From a checkpoint of a small transformer trained on Wikipedia.
Size: 9 layers, width 160, 4 heads of 64 (1 for keys and values), MLP 320 tanh GELU, vocabulary 16384, 4.56M parameters.
Training: a variant of Adam for these matrices, 7905 steps.
MLP neurons of a small language model. Each row is named by its layer, matrix (down: output weights) and neuron, and shows model dimensions 32-127. Each number is 200 + 30 x the weight over its row's rms, rounded and kept within 0 to 999.
After each neuron's rows, "fires before" lists the tokens most often just after its 100 highest values on Wikipedia text that the model never trained on.

L3.down101,188,164,159,249,217,158,206,203,163,207,261,184,203,183,195,225,136,175,184,176,213,212,236,227,237,191,189,221,181,207,230,153,185,179,249,192,153,230,177,201,211,186,188,151,277,252,178,220,216,203,211,251,210,190,217,152,164,177,212,233,203,154,186,200,222,204,213,200,239,215,238,205,222,209,237,141,163,225,211,215,246,182,190,149,216,184,143,206,219,207,246,198,261,234,179,233
fires before: " of", ".", " and", ",", " for", " to"

L2.down265,194,129,198,159,178,205,217,250,194,199,245,238,212,173,178,185,235,234,240,237,216,184,202,187,136,216,203,201,182,230,248,196,211,171,199,175,220,222,186,162,232,212,126,184,199,234,181,190,170,206,201,239,184,253,232,246,243,168,271,195,230,144,190,215,160,173,210,248,190,216,214,162,217,219,177,156,213,194,220,222,241,190,217,159,190,198,207,175,203,211,177,177,140,131,210,170
fires before: " |", ".", "–", ",", "\n"

L2.down301,144,133,225,216,163,215,212,244,296,186,192,239,218,174,184,212,253,144,237,230,175,204,215,199,212,202,153,189,252,171,207,192,172,177,197,174,204,102,239,231,214,144,197,242,220,187,225,187,151,223,209,208,189,233,186,159,226,198,212,172,207,127,177,185,191,195,217,199,221,204,173,203,248,200,232,203,190,216,218,222,217,166,227,177,194,213,196,180,157,180,270,233,155,218,247,187
fires before: "\n"

L3.down179,227,222,206,217,195,205,233,140,225,209,224,204,200,214,152,239,230,242,138,220,203,197,226,155,237,184,204,210,221,182,200,206,176,157,204,204,211,202,203,183,176,221,198,205,177,166,223,209,214,171,205,163,202,267,185,138,156,232,211,196,217,230,131,187,150,196,156,229,261,218,219,232,208,114,181,197,177,211,209,239,211,205,216,185,205,229,237,194,218,218,200,202,187,189,192,138
fires before: "\n", " a", "born", " an"

L2.down246,154,202,216,151,212,165,186,201,190,199,140,202,247,176,190,197,233,153,170,234,174,186,184,203,185,199,206,220,239,199,209,158,214,200,236,183,224,194,172,189,176,186,222,153,180,125,230,189,157,165,233,206,150,217,232,217,137,211,194,221,250,239,162,155,184,202,238,262,116,191,177,190,184,218,208,246,200,210,195,199,235,179,220,270,189,209,219,191,224,167,179,194,246,172,201,177
fires before: " |", " /", " or", " and", " in"

L3.down318,147,183,171,142,240,247,205,176,212,246,150,143,247,217,228,161,217,231,189,245,192,214,139,211,199,202,190,197,194,184,259,178,230,253,198,215,251,146,287,208,233,202,225,160,245,199,214,195,170,195,194,190,169,241,231,217,222,260,208,217,240,171,182,181,217,204,128,189,184,228,222,233,214,200,177,191,234,187,205,216,189,209,195,165,176,208,218,166,221,178,151,199,218,198,245,141
fires before: "\n", ":", " |", " by"

L3.down145,184,202,182,266,186,194,219,221,196,220,216,210,197,169,116,149,204,111,203,191,264,233,174,200,254,225,218,195,204,151,163,209,157,177,239,197,239,186,213,160,209,227,172,204,193,174,184,192,194,176,201,208,186,252,210,170,285,220,239,235,197,186,165,196,198,246,171,155,213,257,223,222,179,182,175,144,257,257,198,197,221,201,144,178,181,208,214,238,242,185,194,204,178,213,211,205
fires before: ",", "."

L3.down239,249,215,209,182,162,183,130,196,185,186,186,215,208,238,192,223,248,155,155,193,184,225,204,234,187,177,212,205,205,197,196,200,221,205,163,199,242,126,210,216,191,226,146,144,220,184,251,213,257,167,158,202,282,171,242,230,210,234,204,226,202,195,232,189,206,198,252,169,266,133,220,168,260,189,194,223,143,221,212,225,186,195,240,184,165,206,159,213,203,266,199,177,180,230,210,219
fires before: " the", " his", " to", " this"

L3.down143,160,171,132,179,246,202,164,215,196,237,168,219,195,243,161,145,243,199,245,226,216,208,236,227,164,201,231,205,135,168,208,233,202,227,192,198,196,193,235,146,206,202,240,219,197,166,180,191,151,187,176,212,175,95,185,212,174,205,251,196,256,191,185,203,204,195,183,213,212,149,146,131,202,178,157,228,234,192,181,246,177,191,224,183,163,208,288,209,218,217,230,219,182,228,217,212
fires before: ".", ",", " and"

L2.down251,224,204,213,178,166,180,202,185,254,222,239,177,207,159,169,151,158,202,213,149,170,172,222,201,225,227,155,222,319,234,209,246,216,216,186,213,258,142,197,209,183,154,157,233,175,203,252,241,177,192,206,229,171,248,196,177,181,174,151,223,172,209,212,224,174,160,248,188,233,220,207,174,229,168,241,188,211,221,200,194,215,204,176,186,187,161,246,146,190,169,192,237,177,219,220,168
fires before: "\n"

L2.down149,211,120,173,224,231,229,203,242,180,152,216,159,194,236,194,174,185,174,184,137,190,191,222,205,189,179,165,151,205,151,211,170,184,186,193,216,240,146,222,156,207,202,174,210,211,230,261,241,202,217,184,258,232,239,205,207,226,195,171,186,191,204,217,204,213,225,209,184,229,240,156,295,235,187,215,205,179,226,154,212,189,213,171,200,185,174,165,203,184,214,223,179,201,184,208,189
fires before: "\n"

L2.down110,247,199,184,218,217,196,172,162,198,244,276,177,221,199,100,182,225,221,193,192,214,178,196,176,177,237,173,239,232,216,246,181,190,195,214,207,230,195,201,209,156,200,199,187,239,218,167,201,170,166,176,264,207,182,177,181,205,245,209,196,181,221,211,192,237,233,208,184,257,224,244,166,243,202,216,199,183,276,198,183,168,190,183,192,162,219,230,189,223,135,199,210,240,219,148,211
fires before: "\n", " |", " on"

L3.down222,221,203,183,142,182,227,173,223,190,166,248,207,206,153,214,198,225,215,184,230,172,220,172,203,194,238,191,224,136,148,178,159,245,300,222,192,218,196,206,179,168,168,182,160,146,238,225,222,205,146,178,185,199,226,173,247,241,146,226,214,189,214,172,184,182,206,219,186,168,161,201,223,229,166,204,239,234,148,227,186,217,232,195,224,174,204,239,177,209,170,132,186,245,138,212,239
fires before: ",", " to", " that"

L2.down211,183,187,211,197,210,222,179,230,147,166,261,130,198,132,181,192,155,196,235,177,155,243,186,184,180,220,191,194,214,184,228,218,203,201,246,210,236,180,241,222,215,159,133,227,239,172,206,231,204,197,266,201,187,212,158,184,191,159,173,218,239,238,193,221,162,155,225,122,219,220,209,251,185,175,154,251,159,242,206,197,207,195,157,214,211,198,169,163,290,199,225,215,175,188,204,164
fires before: "\n", " be", " have", "s"

L3.down146,184,221,135,178,217,216,241,169,220,201,162,257,212,194,195,159,184,227,244,210,186,180,162,245,250,195,193,213,200,208,201,229,231,231,237,173,163,209,234,143,204,206,213,179,190,182,237,225,166,211,180,171,120,219,176,230,219,159,198,259,240,198,240,146,222,178,225,214,217,216,145,125,185,196,261,192,234,198,234,203,185,201,206,236,186,173,203,181,248,173,196,220,201,222,169,186
fires before: " |", "–", "."

L2.down283,193,173,162,229,217,221,238,277,158,214,229,176,251,159,136,208,265,162,214,177,215,220,213,215,183,171,244,228,216,233,172,170,197,142,216,159,168,180,232,179,209,261,205,218,212,230,198,174,223,197,236,247,191,176,214,230,273,197,193,222,190,183,153,213,181,203,209,182,254,223,194,215,182,186,230,217,125,210,196,200,211,217,219,213,200,205,215,198,227,168,178,185,201,186,180,199
fires before: "\n", "==", ",", "."

L2.down277,185,216,196,195,172,195,235,231,222,147,145,170,183,241,201,146,188,231,163,195,221,251,150,195,228,178,177,196,126,194,231,195,179,206,203,224,236,205,196,171,197,224,163,164,157,245,178,236,179,194,257,195,192,205,178,204,195,198,177,212,169,220,177,184,295,172,152,211,155,189,211,232,200,233,204,217,265,210,217,222,227,226,205,210,190,181,183,169,213,202,196,200,205,190,161,222
fires before: ",", "s", " the", " also"

L3.down213,262,163,197,184,183,209,224,180,216,167,217,188,193,195,180,178,248,169,214,197,208,184,235,164,236,180,212,193,204,158,188,159,218,210,216,153,223,136,174,183,226,187,175,273,211,222,169,150,185,209,159,222,253,234,226,165,238,204,223,210,144,217,204,184,240,221,239,191,163,149,169,237,205,189,175,161,223,177,261,189,202,188,222,209,206,185,213,211,175,220,199,202,206,182,181,224
fires before: "″", " a", "′", "°", " an", "."